{"n_layer": 11, "head_dim": 64, "activation": "squared_relu", "bias": "none", "init_std_o": 0.00434, "lr_mult_qkv": 0.5, "schedule": "wsd", "seq_len": 1024, "dataset": "wikipedia_en"}
MLP neurons of a small language model. Each row is named by its layer, matrix (up: input weights) and neuron, and shows model dimensions 16-111. Each number is 128 + 24 x the weight over its row's rms, rounded and kept within 0 to 255. Numbers have three digits each.
A block is one neuron, or neurons of one layer that tend to fire together. Before each block is what it responds to, as a language model described it from the Wikipedia text at the highest values.

Table row-start numbers
L7.up400:128073172162191150108128135135130140121102139138131104146110143108136177104089123134100108090150140140133128107125118153172153071125124111151112145161134100106105119119134122143153153144070133133123135109157168086111102092152163163113153093113121123140206092081107111093098123141157126142
L7.up433:140100167143162148128120118137158115113117107104103104132122125179172134097127129125132152135135147124158109175115118116120098117120123134079131116129114112103117144094189151091090105151099127122127143112127140131102097155164116133171116108126132120134139134142129142155135118171136109164
L7.up857:122123102142161182160089123127102124117098141134136137151142166146158142101105124147138133115142129173081114119142076141119155108149149132162149116087139107112131112080099117105070104088040132130108150091153141127145124166119122145135151130142126131128153157092100082162124108152145139132
L7.up1439:063165114171151123143095152108139140109092109148088132146134096163131117122085135158157123135138138143168126151121144118089125108120130106129156097129124140124091121111151127126078100143136086137122134115135143147151100170092138108145113067106152150104138172094148131095160153131175129154

Word-opening subword fragments
L4.up185:120112172143083192146159103118109089137106159108134124135148124150088097130106133147103137129070131138106129093130150126172141150144137136107111142111092161073109130126154089152123122098121125134106115133105146114152121112193092114104126097122094087093128135121112136150128181136119100153
L4.up853:086149155122166133164119128128101146059112137115106084116135090099110117134152089081161086117123119137106136105095103146084119138152123125135104115141126132081143165123151104117104074128135131131139139116134149112095154127121068156141117075154119151109122139140099131154148102093116112167
L4.up1144:128104171126124167150131100165073112102057136125089069128141104114095118165127126082125127128106119150137099128109105141128154140141122132131107133107086127092136107150176098136110103131160172149146152120143121155140143094160116134125127137148097127100132126105102149119135143108126114159
L4.up1258:134123127091165119166185154123133096108130138146122109133107129129131112135168138140153101128050118134097144082139117136127133121127110103123138136090109128105131118125156120182087130143120128141159139151121144092113162137159097107112113130158199131135127146132076087184142167123113162163

Abbreviation and initial periods
L3.up167:079123130114131130099150135122117142111118161148085081153178121146114105120148117127077098131107151125142121127129141123109162103117129143126108142108129115152126137144126144128134105113111071095071110127135131135106117108107118104142125096130138138122138125140135158148145155144134136147

Infobox field names
L7.up165:171147125093138114095113178069130139154132155150135117131154140163128142142154144155100139140164099158132107160152147148121111091110145143140115142122079129117097198132147097109133121130132097157128101106095128092130164131116108138169131130158096135102123138100123145118144122142105090086
L7.up436:131114136066139118146104131140104135134117154126142095119128145124158160112105148143116106099218141135123101144101110188136111110154121189122156144099115136170082129131151134130124133127092125120147159163099104118158146160124108080172146132135100115154133124123087133134113152147112086131
L7.up1394:140103110136125110186125176100084139152120182138095120103173125143111170156133131153117120090130121152093104148135100102085155111136131118137120152080111148122123122143147095118126147087099096115135068137113136112125137076076086112150181128177143153158191131130108088168148150136120125140
L7.up1615:134148101135121144113113170138135117104136155138136123142157122148122132132148132173132139133100098129156125173147122148117114086162147150077147062103087134129137163188136120137160110130129104093121107107119141115123132151133084142175140130189133100170173131109115127142135159108073092102

Clause-start subject words
L7.up256:146122131154136121172141117166174165089120118137097127116130114181111129154141084083144147139150082124141162123117118172102101161127135093112121105141075095109129147127118114133106086115148124159090145115083152128150100121110118122176130112126158104099105145134121139129116122122156091132
L7.up831:161137117111126151101117131125198140137128138132087148115164124120170088177143067131122143126161139129148129138150120163131142168129145098095110065126085100130143131137109120149146181119153121158072111125122180104146094131153108117154115158138153104100116118129136108121109148120120161113
L7.up881:118115138171153139091162105099160112139122119094107110137133093119106105144152067148110127150116154175146130141111125120155125177110141118104161113161125130116169116146097111160135140097149157132080126096110161120098093149136101180127143140167141121130190129125178136110136154116131145118
L7.up1221:144128146117156107115080124126147167090112139114106079120129129139138109120125141112110091140145129132097135145111158145138133128112147153097155090131129159170181130149103121126119118081133163138084086096161140136153124152144103151116107116119138104117133112122160147099131129158144136123

Limiting adverbs and alternatives
L3.up819:123100142133130152121056121128109140059091114089122134184093104142092115164173109130151123107117102134131158098126138119122121103127142107117084161135112110139127114138127135145136101110142098122135159117150146137144112121170137115123142102167124089109140127155116152146122133122118120116

Lead-sentence copula
L3.up526:128113133136124109144169156106137146159141127179160108120177136119102171090124096135103113084203144130102103138141081130118112101121125124112157153160139139125135165189101141132149118078134089127138113161103119105133161137132141129175102131134154148131176127144127115163113089155124117088

Coordinating conjunctions after nouns
L7.up654:110097132164149136151140099107109163102112104112144141104124130171141138126092135117144122140136118136103133120125122129180117162141153142147144088098142128151109145150107131132078131101116115090128148171140131121133123104135138130174095114144137112155134126130128125185134110144181125120
L7.up730:144138108155178125096183101159105139120141106099138116126124112110144144112091108130110115109171111148154117144130140139126097150094150140099180120142146128101129174175128106156142147150167114076112144136161135133121114131126105132126118095141143063159164173118123126110166158122133103087
L7.up1245:105140141090178138141131133103106147117131106118124114145159068136152141090111096174137119117156112125132105140145164080202139099118147115130121101151127090157118177141116142152111125143115112073149101173120098096119140117118110132176132095103144121117108129119131118106163135148149121134
L7.up1418:122159090127157163109156143136085120130125079122115124164109131162107156121105131108108098112145140151129140089143161135138086133100180145098112104140143129099155171172108139129118126140116116087145149143143126127138141110131093130135107119108148142141133150124115118092169119170125135078

Infobox field labels
L3.up1645:125125115127152122106125122162114128132107153155120107120159122137170148140098138124093117120130122181156076079130163141127127106121135140125102087121104145114106100155138106122131148158083128148113146147082126098171147154102113128188122127202129149125155150121142132167110141145121126118

Space before numbers
L3.up226:148133088115172141093112088182124102129118099094113121118147146134141093132155138100099126150152140138165134114115170128136128138102129146151118130122153111095122171121163140120121094117137138140146147128133126136095122114126130130108125096135096095143133111118096163153120120111133116164

Post-comma clause connectors
L4.up391:123147132139160118164136103159108152107127113141109158132111140121125157124117116123115079128129152146106122154154140123122127127151129120146136102104102104122134105155117111139112138125077077108103100096155123131121078104134109124172121109139148177117107130128147139123148119088129150113
L4.up700:126130105138158118137127123137104176061140126137132154113148140158118164140156062112123099114125122143129136115136137124109093144138125090138152146121115139145179108159110103166123124117128134073118135159126174112101108110149100138147125121130140111111136138136106125145097142140130131142
L4.up1044:099125131157175124136098169144142134086116147159102151149143142148132127127134162100128059116153125152152095123116145104095151077134133107154140142111117074100090131133160085105153117157089118107166105093143103091132172186142078132138127151114109155103108145133105128161100139150132153127
L4.up1206:130143110150183128110127176150151111095097141120106121125158121134075139148125132111171112137101144133115110100141171130096120113169127144154159086087094109107149151165099144106097138130142103100137111156121162130127138129103093163148138106091169115091150128149134117126172141136136168114

Counts after action verbs
L7.up221:103124163141098133125100121196144099114139166118157150143131096128149136131068114132141120106166100117138164137113138116135171122124111163163113155154124111117141105104157058080114113118126125174143137104145153091117105145122119137116160131132106120124152110125142160156115137142085115120
L7.up544:134145147118107135155085148141123136162097134138092148150139100155108150142108060128074101112139130119105117135120110131129120065127105131133104135091134071114144119101142121160148116148126065117130129149108099107095139098132130118113160149146095074156087143115137074133112124124128138112
L7.up1287:123104133112144148136109137130122129139102129158121141178126067162157090147104128165100105121157130129151117121122143144168152086132133139119124097141121089132134150124139134157122091108124138112140089100098163143132116134177129123117138114134092108089129147130111146144127112105109132123
L7.up1425:139089155132091147145116136152123099163116139115074131140141108119103183133115088157136108134143125130154118087133107188120126158138120084083125122094099145126155112116131111150135092141118129131085122124111104126130164142143147118143131141154127101115141130099123094154143133146079144093

Abbreviation period after initials
L4.up226:110113131120144169071146147117104129104117128145119128118138169125140094115114133138105104119152140174106073128121141117136127099106122121123139148104136098135164168141124154129144129122118114126138147179148139129127149144137131091141104094168120156084190145154142105145139114127129155107
L4.up635:091110137140098117094153139124124108083115151077101090144127134121116121088109137129107105126064149139171106103116160130121182112128121147122117164103117128125126161129139113113124118125131125107102121167130116126113137088123140131159116143144140139102162115119117121169159137132141152134
L4.up1534:102128108161099111110166122113128134125084149181112106178160139129094084106102146130109115110141140154119094072140134148104142089107132144137083150106129143189165140117141120146152137158103116116079107136151094166131128104144113142132138123137138138137120119139125093147133151114125125119
L4.up1653:081144140128147138072156131129090128094104142141146087147136129122127151127109085115119085119096138151105125114116126130112134118126148159105133164086129124137182157116141158133095113113113124107078078143160116147118149139098106136139114134110129127122146118128080137150100153142150118112

Biographical year openings
L7.up148:128132139134167152132129129125125110129120111134107143136141127130154091092094127143138084106124157155082123093102094139136118110128132153138167104059136139126175112131124143120093123091146111151143126092100108141134123122114117167159082114171104085124169136112167137093144116154128118105
L7.up312:133125151130120149146113122188114110110127089134075133132153150152107100159095135107146118116152133132121107145104137129136112077113124128115106129068123135137120137180139160098133137137113166114123153099119153123091157145105107086174082146151134145152108135121165111111150112131121109089
L7.up409:088079177106146129117146076117139154115090083122111109131176163208135099139156148131104140115148138134161101127110132124131120073084122126144152123064098134142148110100120141102109106114124096130110161133070137117133100127153118183162160120081134117110168118154116091142130137139158146163
L7.up1347:120112143148137158105141141155084161143073111124135109142184134174137098118126141143148118123137126140113100143094131127141101128136109170109148115109115122086101147116128136107126112154121148111149146086126142125128105125130127104137100120116152117143190141128170109092165111171103080106

Clause-linking subordinators
L4.up960:103150124105145098126097123156126127101136158141137131129117079125138127152135129088110135112193083154123142137116108121132145113108141129137125148147108086139138152114161056061125117118111156141066140138144119092121138134070114115144125118105165184210111147139084160180086125140132141143
L4.up1042:117100126139128116134114123168104166123145128092182138121167093158137139095166080169136106102121150131081130103111177113128123102128135095169162170135148141111146180096110095105102149082137120111111158139123139124140145110164142140110110097095130094168120116126117101138110153147110125160
L4.up1442:076136130115151136099117132137108160112137144144108118097151117116153115128150124162127120126159085147143083176102149105123116125105119188125128100126126128133173115111145094100089096129131130108104120140115120134163147128047092127123133079129145125202158163129120150116141110135142121138
L4.up1673:104135091121158120128143095182121149118143137148119146131140086106132132124145073152148115108185081160089152152120108100118127139112126159119146120124129120109109114162136076072114150100125168088113101149142155097116142132042068139127128104113123128157124124121102093147101143121115130157

Subject pronouns, word-start pieces
L3.up1508:137139105094124129095156129091122137123132170169103124147114105131151183129127140128099099120183074144133098118154095137102129133100139146106118116165129102151122109140134120095134111111103165149110081114095109100157144156114126115171141130170124191127138132146134145134114121120136160083

Table row endings
L3.up1365:120112150164128112107165127147122102120140120173113134135114104153121144112153139126119124113098116099138153111142113139116100153126141129136162154113144112152151101155108114152100073155144147062113128147119150108108133133140165143153133089110108137138169106110132092092123104119118158138

Verb "has" and notation
L7.up142:101123088141160135114115109102122134108109106108102134126128060128192067130144140107096111090164119125108150119114136141135140118118139129166134139134103107108148124149106148081151110047093139121108122137142142085099100118125102147158088125150139136151112146103160150128116130140126139147
L7.up985:122107071148127128131106138156143131112147107110099137113143088094153119128104102157167111080181087117104124115127128123128127108131135153125109094141121127114156116134151086111103142125110167099101182111111148113107114134080092143172090095149125105158118123121107124138098132117121150129
L7.up1601:115115084092163136137107125173105186157156165117077150129088127106129149145125119145125128115147122111107138129098129113134133125125151143121156116111155092148111109134127077123136157117121102096118145145145128121150101140071111136125090140131119100191101144095108109138113137127128143114
L7.up1621:101130114117172128128138104154111133127137179124058114125163144122086109087146109094095114121175068100155155118116140120109178112122138170110135114122124093085142137116144099093070086123099134125127130121148131121136121179068090110126073132130157166130120139096087137138116097115151082106

Table row-start cells
L4.up419:134154148158078141121139104148130130148102111106113128136119122127128093111110170133130118148154097143126117164099103107144189098150119136101094083109130134120062134095158122119149124133099142120113140101133134114126141107151164110142139127156148146140144148137125106107126102154142114098
L4.up438:132130167144139138125143102165119116126093098132063149141130134173137118102108137121146078126123122150134081175119110178133184089123150144118104106093148103072089134100140120103105097114104117100094128102127141111111125137146119117136121098142126165144136134119128103087112101169132132101
L4.up774:148113104148115124155140099147132115115117103095109140136122119163110111092108127135159114126171136134123119144129120108125149092126128089129152121079113085110124146134186112119124125094128171138129165145153108125133151111123116098160107158113112144123151158165157113137118144115142153111
L4.up849:146109158128083119155171088197137159126099160141134114156121117121119099145099119175089119136138097105150099137120107099141122117119111137108109118097100102133085128081183137117133130153159092096126099125138124109090126173170120140136108127099134146162108140119161127122147122124123128095

Dates and table-row starts
L3.up1171:143128130156079148115145111155131128148117119098088120133133136124052089116120129111104162150173140151120148140091168156129144074119118109140107115095129107116196122103140138142146141136165173139109136126153115084077119122147142127113102112103145089164134143167119125103143132138124105121

Birth–death year dash
L4.up303:139123176112141090165169129102124135143112135178159134106167147139073137133125056166085091111144150136120096102150156121142145100096115121130120132141074138109134132123143151138145128101159133109128112153123111140119127110154152117232119102137115103135166144141148142166118134139126108090
L4.up1156:123100166151072150163117106129120142128104128142134141131166138201104114187128076159129130129141126120124122120148133120181130137135112145130127161097098110141100110113120125179137136092119107124149150140127091150099111139123107107175111145140130135157165121078134106099125122111077121137
L4.up1579:120104162152097120151154110130120194107113150140158109125180143158083121135112109155102124118155154122092104143122100114148141152125117131137105143073058113093101180125142170115113130119128147127126156157137157109155136142172090119164101118098089101141130138141156073158127104138097101109
L4.up1588:156125142129085137149126123111168139124123160142088121152141132160129081115107145120144137118154160140114138145135165147172103133109097085143116140093096118106091157153094132115146147114101117142107078161136121139109137138128112104153129120130082108135148128083124119104182131146128124073

Sentence subject before verb
L7.up28:147126097114145112143133117121126116134157098105090147147151148164151160123141106165140135090118092176105106147155086142164117144122125113118162062115095114110122111114125136169144120111087122151109139094090128119108140092118126092152119130159103128126147110132131095106106112123141159140
L7.up314:111103131139147179083106178100130113138132103127090143118140137171133128069148164135109162107162045144133106109102140125125127113134152146136137121134106094096083099120117130161147148155115108118134161107117107120138156121089132091113139118134110164124111138138117116116131096143165177112
L7.up391:139142133086080113150102149121100113076138128098113122115148174153165116157101121126103148103144081106133096139094138136135109096091139152165119119141078126129117129172160118120141152145130125135101136074090109095133128118120117121131126166175151156129141129143115142160114129137140165093
L7.up867:094150119126125125135082194132142110134143128099134158104119143141167124114112122094125121111133116141123115135130157105142102138127162102142177096122157131137154107172121136134138131176117113109158141168119164145102144109175123114175101136132137124152150149162088152153113155132146157089

Coordinate compass letters
L4.up861:131109105136159111124172123093117158118115141167162123138120123142141104135156121129151133105118117133154112139110154140109108104088170121148158152138098148107155071136170107166118107158158126091134114132087118117160104125118112103130103149132169129144157157091133113103134157108130094130
L4.up916:102146099155155118124136138127144144113133162146141116153159150149151144114153149103108127114099144142126098176127144132121102115119121098089155108101101112124129114191113121167147110146131146108122125084146160145158122127158123103121132140100165144141144142098115127156082125122100133095
L4.up1521:120131118169100118150155113137143120137143177161149093190135146132141130133132143170095124094154117136115042126142169135085095108078122136147108115118085101136092086120119084095166145118147142103071113104133153118195102126122104113150116133173150140112122146122139111131141109110112129104
L4.up1647:128114122129149154141150131153128146094088141157139107149125129156135160110135074089115084094094151138126091108110179107072105145119112126132125133107045113154114140141137109144122116130109151128145113128138162091130130169136136136169102118114116136146141147086102075149164130127067122133

Contraction suffixes and word-start fragments
L7.up529:112131106148148143125110102124173130108105155138146125150120127105129165090091090079111112082102143139067090113149111125082092121135115129173107110168091127120144123132138114159108141046094114113075159162103115115150147103166113153139089117105099118107148126120121121117121122155126134081
L7.up692:113104152170133191125139074099125092096154155093168113124084109166120119125117142091103148113126120136127117070100140131137137160101140169111121131106102107100134148127120095141118082092113110121115183145119160119174148114169101120173172111098121115098184152125112123124118143156125121118
L7.up1635:140102112161152148113132133116144111099142128131123121138148105164128086141129112123139135089158093203125140102117127140127149180086115171144125114137108132107132148130164121112139132140118138129119108127129142102095130124114103070169157126177131080085123121138107143116137155151110115148
L7.up1757:138108181125154147119129171096156154110131126150151151158139102157111105126118102101102132126147131151116132114075143156137120142094101161140152124075119090091110159150173105190101110113105133104104171087111118148088063127140054093143115119154162162106135128115137131083122138146155121114

Coordinate compass letters
L3.up1559:090124106128159150179130139149127107126133161139145118162133129165141122117153084119091140065107111128118097129125109108111102144101133119124098157137048082143104108138133092129126118128130109123162135116142132095160154123132138120135130138090095148113122144127137072162100170116133160109

Infobox field labels
L4.up144:125126086149154147119086131127081137137124163169126098125133133101147131104110138158104127130115130126123058089136118137132134114154142124105154100099069122146120128146163144138116145156088111108161103117100104153149123102171125112134112096143083168128124123104104168136143132145091140145
L4.up798:137142176113157129122052144101105122125099101128104071162121121101122134123130160122158110149120082181161138139107105146134139123146120101102155122089091114149139168122146105100133159135119121140128126125120098122137118161135117141120151126134126123149137140115117168145170109119127082129
L4.up1234:111126111102086095102135138113141125108116140131113122138173133112140115172114148147093096129145124178125072119114160121122115076158131151092100109077103134126120133098181131156133153115104125143115130124094163152151135135076105123175111157173148125184175150140121115172115114104128128107
L4.up1491:140140114093144126129117129131133114102120166132138059122124117138192140121128122118121111129194142206158074079151161137110153106150136132099172085099115139118117169139113129130143143124105108133149132128103145115170120117085133118165147122138157112125125146120120145118115089140123144115

Technical noun modifiers
L3.up1196:106138126093151117136097105153111158119114109129120102145129124134147149126142126117144139085174078150108125125099097100129116144118113157137122097153086143145165118123123078105124120125132156099090106110135116143125160126054136149128125109121108144182128122102109153130147135112113130142

Subject pronouns in biographies
L3.up737:126099164141107157193160124117137165134130141132114098136173168143124150154138072132095134106121134141148144146113107118106104110154122125151128148089094124130155106129138114107129171152090108138144136111138126156153131146105140116122111137111114138132101124111126128118131118131125099108

Or and and
L4.up636:124128189100161124152161166145103134091133082118096079133136099126113141169156108163184111121112119119107135162139140113106102114129120102139128086115145151104114137123121145150064093088138142144158133157113146088094154133112127148117133082127124137156091138158093112127171147148122090131
L4.up686:134132137132149127158083138165131138068078131118134123134127090122115098147144121133183154105164061148166135092097109116112125135111127137170118118138117139098108095079132093103108086100135113122139123179116150161101119162117079107125128145159121124139116115139113155161121146087127139162
L4.up1091:144123131106137121114124109104080154060125121075125107127145123140160138102105126108155075135156125163101112117139078111120132152109144123143129100166043131169149143129117174122107106085123121154117097144137150127159120086142110142144140081141187098129172145121121124115112128134145095118
L4.up1433:109107111078151090166128136097095139100117119094163108155147131132132122120116155126164086114134110151107123121144141110136157114113120165165085138099092112140092127102129099120101138104135100122143113139174111127140131092154114102168108109154116135107119157162146116127146155145128120125

Line break after structure
L7.up103:135111138156127134103169143125141088122142091112139090129113096126158136117116165099123163112133090149136122118142121080168094190120144129085138124144145099157125113113188098140071098090102133102096129161127120127104071164091132118124134140110103131165107158097148096114147130109139158153
L7.up405:111131151165177123119149145145150130135149148133155116113084126168182161135098126121153168100136105146156128099097132121166102156128151132109121137137148088164120106100172096146079105133122134097130138184060096152167125129118142131112125127083079076138095155098145119125177151133158149137
L7.up514:147118129140145109158117105128128118154125143164132109131102062136115157118097146151138150122129109159147095098143137107152112151139117127095118111156129106103108137080195148147120074105114106152104123144071164107115130128096156092164109127118092121134091129060130095104112104133163146137
L7.up949:150124132135144129176144140102122117103122081112148096141119116126158135119123137119132145148127082146158107162112118125141134154082135124147177100124117121157097152105138123134140132153130112115127091145055134126100080155163129127102098139122113140168153114100133076153159143173129125145

Digits inside numeric data
L7.up254:151103073084125119100142140129102130134141154114144110144126123127206142147141147116122116095173104133116115136145113100122154116149123122159145115150125129158122128154154097116141136124134099118120101076132147141172121155145111092119139149143112130155094151067140105130109150145145108149
L7.up527:164114123145147122114126170140151102145147123135133070148114109148133108145151122114140138101118143121131040112112124136108108124122114135100126162143128125127165142136165116107099105094108158087079092160123132170156104104124129126181120095121155131122155182146122150107139151166117104149
L7.up657:089088114153164116126108119136153160141109116134150130175141105152152123081152159099115124109115140136153050148140125101136133092135133102121127160159085083101132136119165136073144076136107130097112111106126160110132142162144123143118126138110164142100118163062151106113147132163120092125
L7.up698:127096141119123131100108128117099139111121156124106138117130147181144171110103138108119149081162140108151086173131108114164138108137122132162177133132127100141140166147097146102133154088120132124115112076128088108172144131152123098121119126116149154095142178115171121128130141159144111118

Quantity and status modifiers
L4.up904:121119163107094127134115162141126103114120152140153150161101119103132153113153081100105150113143083103099132119139158129090150107124131089154163154091137108116147099141103105132135118183104063164178164153138109111112161110128146139130140148074096109156127145146130122151110159102111136112
L4.up1315:130122177121115142117120151155087117161152093105141138173103120092110140118137109148135122125130115146134155162172110148136132120081142094128145108096108151120173085115166134138133111151100085109142134130105120102159165158134139096079146151105100102148134118097124118163128130149138144117
L4.up1671:122135126104124153096102139106141118130141117106098100174162102150154117155157106159094139122119143143137123154153125142139139127113127079157155159127100112109143103104140114139143145070136089101168113121127131096117102148159115139076115127100115126154128113155127140130143142103120125111
L4.up1725:152140132111159123094100085160091107142116107106131160118134143140135145136164098141085092113171091143148147126112162128144127102123131133149154116127133119077132137168161131096125100116128106117133121113128157142107128113152112141117116083105141103151118131085088092176127131117119101142

Table row ends
L4.up629:119128151136137135102176147130103137141123159169117066149140112141129146140129159101078117081097093113133126111137121119113098161102144108132146095150131128170124106126149133153125110123103152105087138114091150083141115152115161144174133112130117098132132147117132132152118166115133145155
L4.up665:103127101136125118126193117137102160104110123195161095130105095146181138116134144128106113094101093128148105126163136117070108152114136083122145147115147112151109065117125106148127072100081129087130149156130157130157105136142147146163133150095125112140129130132132127137103124128131166139
L4.up824:127116120160114133127182117142083159099110108111174064123109116141145148099145107116125138111099094147143147119147159107086114157115137118125150152148149132150159095079131109155109069076094144097122146122118132162178122125106162148146127107102131123113122139102125114144135175110131150140
L4.up1041:124137113132128143127170159168133111142141129178088106151103111139103109151111153100117147116142132136143127135133110110112106102128128112108094156118112131156120060120178152118105099169121128085117162153126096106116153147102116107145131150097092109159102129105090126145123094143111139117

Name and abbreviation openings
L7.up44:083145121111136119105168158123114136131146152117110091130117136153136102127100144091132140135118155141132132106142127099114153136128105163155102170114095091118187115134116127100124102142158128110148137150108122109106093131133127127114120113117161127146147173092170148111146125176153149117
L7.up463:100132114186098126106175118137134120121123176143095131148173133148119116113141137101116076107168156169129131131083072125127162169110126163150128167105117133136161115164112132083131152086132161126086140115164147145149101140141119133154082097176093104113109134138158097094107120153116142121
L7.up1275:113124141136144170047154146109079109148112150105144088147137137142149108133159146142162102107128123149124120186136135154176163125094144190158143121168100140123141180127130141098147128093104151116123140139162169141131108118091111109155110126165089103107139148086141133103142111154118135110
L7.up1535:099134131118112160116136140154148142115148128175113105154141134138119085148121051116085138106147118153131134088122151125128133110139135198163123136112094149129098114145105118170146143152106159099085099144140111124150115144155102156130113100129154129095150164119162153111122149118115108141

Clause-linking connectives
L7.up198:160121109189154132140076127164126139114139154102139154110171118148088150124104052113169149129144137190129125096112135130156123143159135132141137133136100115128143116088101165137099155141120108131090101134122153125111080097157103165144115131120161097161147132137097116111126159183126096135
L7.up368:134136132134175125146072129149109141124150120159119158132138125164108135144100166101152121112126121139079113165146157143151140129101156180133140125183099124131141112123116135095103145144147100100114130157141133157135106089123080166171172096097119103149128130159112145175114123121149087107
L7.up1188:087135123118136113124091135173104145131138126092130130128176143112169121092134093080105110099154123155130127153137137121118208143128130109096128110125119136090107133117106115128133156112109136089136140138109163083103106110119063134106139123124112146101138129129138130120109112138135122107
L7.up1443:154132112155153120099105151126158185107122128121097174112148115143132124138111058141170158142137134144130126118131116170124086128136151132130135090126131072121132121120129126115126136114132158128120112107142140136147140162143098162143124137116164080097154117110081120160126113150126134102